{
  "num_hidden_layers": 10,
  "hidden_size": 512,
  "num_attention_heads": 8,
  "num_key_value_heads": 8,
  "head_dim": 64,
  "intermediate_size": 2048,
  "vocab_size": 17716,
  "hidden_act": "gelu",
  "norm": "layernorm",
  "norm_place": "pre",
  "norm_eps": 1e-05,
  "positions": "learned",
  "qk_norm": true,
  "attn_scale": 0.174,
  "bias": "none",
  "tie_word_embeddings": true,
  "parallel_block": false,
  "init": "normal",
  "init_std_qkv": 0.0142,
  "init_std_o": 0.00317,
  "init_std_up": 0.0142,
  "init_std_down": 0.00317,
  "init_mimetic": 0.5,
  "optimizer": "adamw",
  "learning_rate": 0.00186,
  "beta1": 0.95,
  "beta2": 0.98,
  "weight_decay": 0.12,
  "lr_head": 0.0054,
  "max_grad_norm": 0.5,
  "warmup_steps": 248,
  "schedule": "wsd",
  "decay_fraction": 0.866,
  "decay_shape": "linear",
  "final_lr_fraction": 0.0,
  "batch_tokens": [65536, 131072, 196608],
  "max_seq_len": 1024,
  "doc_mask": true,
  "train_tokens": 729700000,
  "max_steps": 6305,
  "dataset": "wikipedia_en"
}
MLP neurons of a small language model. Each row is named by its layer, matrix (down: output weights) and neuron, and shows model dimensions 16-111. Each number is 500 + 50 x the weight over its row's rms, rounded and kept within 0 to 999. Numbers have three digits each.
A block is one neuron, or neurons of one layer that tend to fire together. After each block is what it responds to, as a language model described it from the Wikipedia text at the highest values.

L5.down1236:513492453513516426468491570464465471549475474466461426625505477505518508538550599497564515455570423475507485487419452514574522527461511435479559533496451473533553489533516490497462464531459465486525544483481476542448563430510464518380495480464458525447459480424462415622489471489412514591
L5.down1515:558524425523498447453566605509573417463500459487556398499541548455504556458584452522470530430533463550501493456462529433448483519490512546435537443528481397517562442557579582535602486438512435502491506462552543433515463510600465451545509441527404492461554534450418491481493495484514456546
Last subword piece of a multi-token proper name, mostly surnames, in tables, cast lists and credits (Fog-gin, Cav-all-o, Rohrab-acher).

L7.down509:480533518431498461478523607476446418490523549485578500483512540352446518552547527497451494536467498392469475435417486555427550502467515477502437537516512409482528538589568472412518601463481520391558565449491430558495429548519600486529495498527592630562567497526467525588565499570485481465
L7.down523:444441529537535544480502505491467500481399549374495500508607551459574503452448535486496521485462467608469523504434565565401550505456447570568538511542532468474550543502443461474499486491486480517476520431446354556526470507519501463371513449591522535535498608460450417473402486520487566454
L7.down633:494489544558440493438450508447507578437434521478536542422551641465500517411476530529540504470507519407545520483560494511499513563405463493498477486522542505468469574506456522493517505452548485529536571399566541553508450593499390482486418517582412549478522589439502569413460359480573604502
L7.down950:451517542465525564592460519537472546521494543541507500482599598545488518428519467512535551530475480411550514478530512532465478482426492473475404460516438458480468477501505409438534401467536392512526505559459548508514463484532483541438481458553438484438499552625521447480546481464511492499
L7.down1211:465451463507598403444535572460562490520461525503480499565467569468482516519579574484392473438580512442493565455436544595599615515507459517493420499526465446556522552492513491477539461456426527511458477489430470424557354526495465512513578595523485406480409405505496481596549510490511462525
L7.down1300:515432543563481574493562417495451518468457588476497435504574566385478510376483449453421582481563518403520526415528525582479451477477493455563416551518556454465558489427583496501463543519501477591522530530447496513517554486384458440481500497373421571467499413561542463522460567465439487484
L7.down1452:394336418563501574537441527579537509448483510462505530436603601428454548517530457496442523521427496443521481395487451551341420466504527528544460460466525530469438482636454504493519469498578461454550550477446517579588520547539557508462471474451491493501484547480522561471545506464553544530
L7.down1691:494447624391422391500471409470467496455581506489495584546575521543529515551508436453401434466549516462502524493572522482505560501561487465450498483608529482464403538446514655554529485511545477452446589490540565455482429575519530471574469510492440509501536454534481586477604506482581571529
Integer part of the percentage in election result tables, right after the vote count, e.g. 58 in 58.5, 61 in 61.4. Weaker on other numbers in tables, dates and coordinates.

L5.down1658:487477535512478488535500519483554632495597419524408482450418491473561511408501352506490533525488501477606488550554503533555461534483526475544384499481406562535532521540522582452492512523422472511454441438433519531447488460472548479395550445551537482457498569495584528547558439482456376481
L5.down1933:442499451568432596523517466485417515555482549472457401479532485515488499471412413400514500466489508420564542548577539525584458457420484396446538536562482501522551499515427533509562558465526440488462489456537594561516528472471467526521555500638432509502583583530452512506500401491467551494
Decimal points and cell boundaries in Wikipedia data tables, mostly election results vote percentages (the . in 58.5), also sports stats and column headers.

L3.down512:562467499627547514537447482526449545492525565480486447553544515526499516514571478582488474511485523519547490496463510539552527489419454592579526522479416554566597489521504463500527542508481549466533452498526496519531486581472479503527533504477517517528633544457398537527459367512525315447
L3.down625:452517517426426382473474433511606582531442509459479519484529465486480552452546481529568643468475501474445564601597449526459579512463433451589407545577477468529454565541563522486523529586522544547437460514458624503539506550492529516417504535455452475532524529548554533582454568446451431512
L3.down1017:471438498464463491512388512512527468450468547459483539520509473506501585532569459499458589458513486494444506555516468530468516546509470424582406520524483431500467564492626493512561551518569524519519527576452590490510514566571529444514434482481507508500475494541504518515543521483621487539
L3.down1571:475414503487457484510410548511523465461467559455505492503493443495513591538555476523437570430536464489453513552558437554448519510475454430639444527558467439501464540531551488510593562516559512516532548577454580509507541586587557424473441498501496529494479499532497535493555523465583504534
The pipe separating cells in markdown tables, mostly right after a numeric cell such as votes, percentages or stats, e.g. "84.3 |", "490 |".

L3.down400:446510445486498540397514566496463464482477482560531550455507508450456504508499445518490560505501433504481540544457496455551596485594496530364506478525645518523461541496558553539487491510481410524474570519615475489513504494396408567510533566474517475499552464371500472475496477567479528470
L3.down733:494442480549361517490518555470515375389457532516508489549479523486524492552612511549566523499541540505434494502595560396489512550529539554411482405502435494537536592501558507566486389508569447387458549545522507418485472533576572401451436589439614526566474482479431527450510436496417455557
L3.down892:474485482533450461518572585524489418391553467569456452517596563495431472577471472508410515472559498431502497533591425453540529479507443561462459521465554638539498543377613502515461591554500420431524479462462504522539480423480495491543482640465544440545472428425491574548504496535472580523
L3.down1641:467547532484417484499417487517504512468539510507491491617617494485475533483522453404408461484475483476436505496573416499474609525575483475530503492527510686516402520482565552535501525530468506395534496485493505473489521467521488436561486459553529400549416528457546571534507576410472518527
Digit chunks right after a decimal point, thousands comma or time colon inside numbers, e.g. 23,'00'0, 6.'40' m, 7:'00'.

L5.down2:458626495481469546495513503582524438447486505471543503531473526530489463514432447538604593534457526537477487545506549405383554511444425413445515507479605503481515419493548430575472495488495471466557469485615550595607434413504415619599523447603485487543498548409452495496511573500524580446
L5.down328:513588591572469550404554513549561504399494541470532542596561519428512504510469520487458544555521596534400455503396559443468588478498441502505495472479542568523516486566480513511486539485451516542493521484655509549498477454411366538563588447572434486539437561451455487463491550491480571415
The pipe separating cells near the end of a table row, e.g. after a total, Swing, or final value, in sports stats and election tables.

L3.down213:432515428343493460512387483468480427537555478476474500529455471556473518561591626482472498469453507499534467491507460441536570515556511486456549481474469535531416501462592486581446491495554507408478544495552563495507530459527475553514452539487607510527528458518464530523464526525493469483
L3.down715:573429461593432530405488544455601557422448489450517490452547509503575501432429497589433469527493391625483443450545556599605448464536464538484474491528517489464435500578460507518523439558511515517445475505568607539479515538497485488459505564480545482441520573480500471394484579628531496463
L3.down1154:479571466539468478498512522485510444536569600503524516416500504502507492453554527511522483429517383547594500461581542573504496569534528513548505484473427465464499506518595493592482411418555510559457547524529532478517523508471514500521513453534536456426539623486426467490519500493417592426
L3.down1590:571524572510498489388495523553489533468595578391433550431474533456432476551499544419521532415549509490604423412552557546483526497575549437464474508463429434491462477591542633573480435516509466612481578484494472399445551508509531529493432527556521459439463634530500426507496440463426601396
Word-piece tokens with g, k, z or ch sounds (G, ig, ag, k, och) inside split-up names, mostly non-English surnames and places, e.g. Brats-ig-ovo, Nord-k-app, G-ottwald.

L7.down784:514498483461437469546508495491481536574547455418498420545497413493469481561505546537475538543549485393523448605525522505455546550491469607499520579528550472584498420498546448509429428440539489597461610466516415514507476456529500504436503567445490474528524546513582612509481440561502475531
L7.down1000:456462397453503527448544549400494514507519478533497391457484449522518519477535540541553498542572453527531472502599578390438515519474499467358561547443563457459413484566528424522438544560467512487475545481489447547598426500472515490403522529448525509523467627500479542468488497499532498517
L7.down1123:548431532502507385532493525506505542496511431552525533490488505414497440546498525511537479607523491447567460401487436510464525508653486541404618486476571522521425498518403478580521498548509582482482541488576560436482564434515467492456485472470464441502490544500479583482495516442459525499
L7.down1250:460541535431527435504425512458618547517497487534526544641500530465449495416491500460466434591518452522525532496486495496447479434498458405485529480517442521479448487514486466481418454480523510464474531479496440520570462412464549545469607527528492460541497502651499498481551477455542582548
L7.down1260:534513524539455545587537484435509583473488481469492417466480617546578354439455589521541495610516511443522443584525543472520455557572456455585608483525529480547435446516503432593392537494511502467524437488465576515485431483540495482571432502558521530501449525587533510486513518430520473551
L7.down1519:502543397549494454455488560453482493510563422528516469496513503512514518474571516465468435448514571532468529493548492501536478507425575526497509579513494533461524472554521459573574456450490481519506432535442474554534563499541533438387457443509391491489426515529481484504557520495515447513
L7.down1846:543486435464441443487456550515399501560433481483444542477460472504469403533455562630562626551519494578528494500560517427367546482497407492471555545464556636444453474543452459526462489489436439479513496480517595578532595459538470517448446371541560549452462588488487436554525535569403548418
L7.down1932:464469499488546479488505438514596511529424464362525547509398430473408469445496534535488637521530466500561445516516496518395445496537509503484570506499555589477427484488440529516485481489541561547506528494511558545474521454471493515513470418493497587521462564544533556505526484434375505455
Pipe separators between cells in Markdown tables (election results, sports standings, track listings), especially the final cell of rows and header rows, e.g. Swing |, Length |.

L5.down361:519419413484462458480461482560431545555459494445533482479591624499423586449495539500462529539495488607505479484470484535370591473512565491494421491518517569573534486465503508445536570451584538408498582389468514500550496521519604545526598501538526562375505530514471536510577459443545400518
L5.down529:542519605527498506497588421457562574414509541489538520473500469437500515484645436476451503496518467493475438584536473427453533471462503551545450511517449556566435423472492453486455458542506532426440584404409435482521581486523472602467514492540453528457408480476546497513530541505531516597
Table pipe separators, mostly closing a blank cell in election-result rows like "Total votes", "Turnout", or header rows; also weakly mid-word fragments like ag, ug, Pot.

L3.down172:554452470521550409588550450546533560545398555450523416512439549521581505516497561522506558513570449466512491508515516510597463508436471552582461499489453480582515572601519498511491546523448452577488497452519539485429496485556497490469522465578445520488477637475476450534488420464468408538
L3.down700:525502537521522427535589518587544500565505538513521474536459492447533484483418406553440478491498508464527558604524437473555481498500595430456446530523605563503545480567536512460573599515577550615485539483470550424570590554482461543566496489442470456447510608491481454465493484510481436564
L3.down1517:423486485571529547522534558487516590526461467427509434521486435554541531482461454417473514433512617501552458482501585468532523447536446465518543386474522446471422524478469520544533513451463528420498522563509536488447554483443530546461475496507460558430482473470487456539550485459549555462
L3.down2030:557545478446464502529491516513498464540448519532558506480556470466477524492506527544495555538478538422496467485516520456466531471490464418547500491388519449497501501424568478501487565495508507511403537555493497485549475463517465538524505469489425444486517432499520512574527486482492431484
Pipe separators starting a table cell right after a space, often where the cell is blank or its column is unlabeled, in track lists, election results and stat tables (| |).

L7.down33:501582561556435504520505441505509501500514603521520472443501583517527552453515402438454574447479464561500569546511508566534460501529580457499478477494463448545535567460570615493432488576514560540531438468547388477420515414566430445553549641434587537548501492503554493457562494564435490515
L7.down133:587477406547516511462557442522546615444514445487494526403597521492527466473531340550551505487525486451602559421578548496482529584485557498448455534525513524519483483518506544492518520493481483472495379406511574501509424565490447471454473438473482520461529359500475480473469522551507508472
L7.down325:480523506513594478465436595487452459469419483481481493454556592505526526532486456537471457586449526435492480520544495530545496558505360561545472475457484583451580499508497516458480512423593543578455515462501534429456531441464528511555512448541516453471558511532542450454406578486583460516
L7.down463:515525333516516471497498529479601501391523496508651540501428510401545531526539468543454528535517469469567570509541527501455462472436548475448442419368515536517478451593563512523499573461384496339491426461567512476419466515484505479475569519587472489504451461398405436508567511487459517515
L7.down836:511569543408565567461504508513446502586549582438470461471471492504543466484568547591522417564498546484532441557464539500473510481593465534590539461531515595391487490457445478516538452445603455581424434544447482548502539433472490513512568431481480572513500518387509406514512472468615580549
L7.down1316:565485393605553503473587490523435465456461420524554478460523564455512594533508479580527538523506476498501418546520519497630535463472481547482497493410433456542594453593476467526468583575466456422596505513472445499527531520589441487457446495497487460498430481437487514502501598495431508513
L7.down1401:537474461525509514575492441496431518474482578553557449476458474511533481498501505522543568498553502413477462536541482378559590645490414561534459478465495469571560488541515515538525538453515494554512409420473438468449463442467502465530484435508519543491474417435452441469461551449461493509
L7.down1422:497450417642592493502554515526491501565422500529438539440434488492501525578471507533454436477578459479491495493593509463528511482446509583576505554489490397411532548461553488479489553567502514489544423465492565449530505423543517508480542495531480542506473477482445509497415493533434486500
Word pieces finishing a person's surname after the first name, often before a table pipe or comma, e.g. Koh-n, Morgenst-ern, Moff-itt.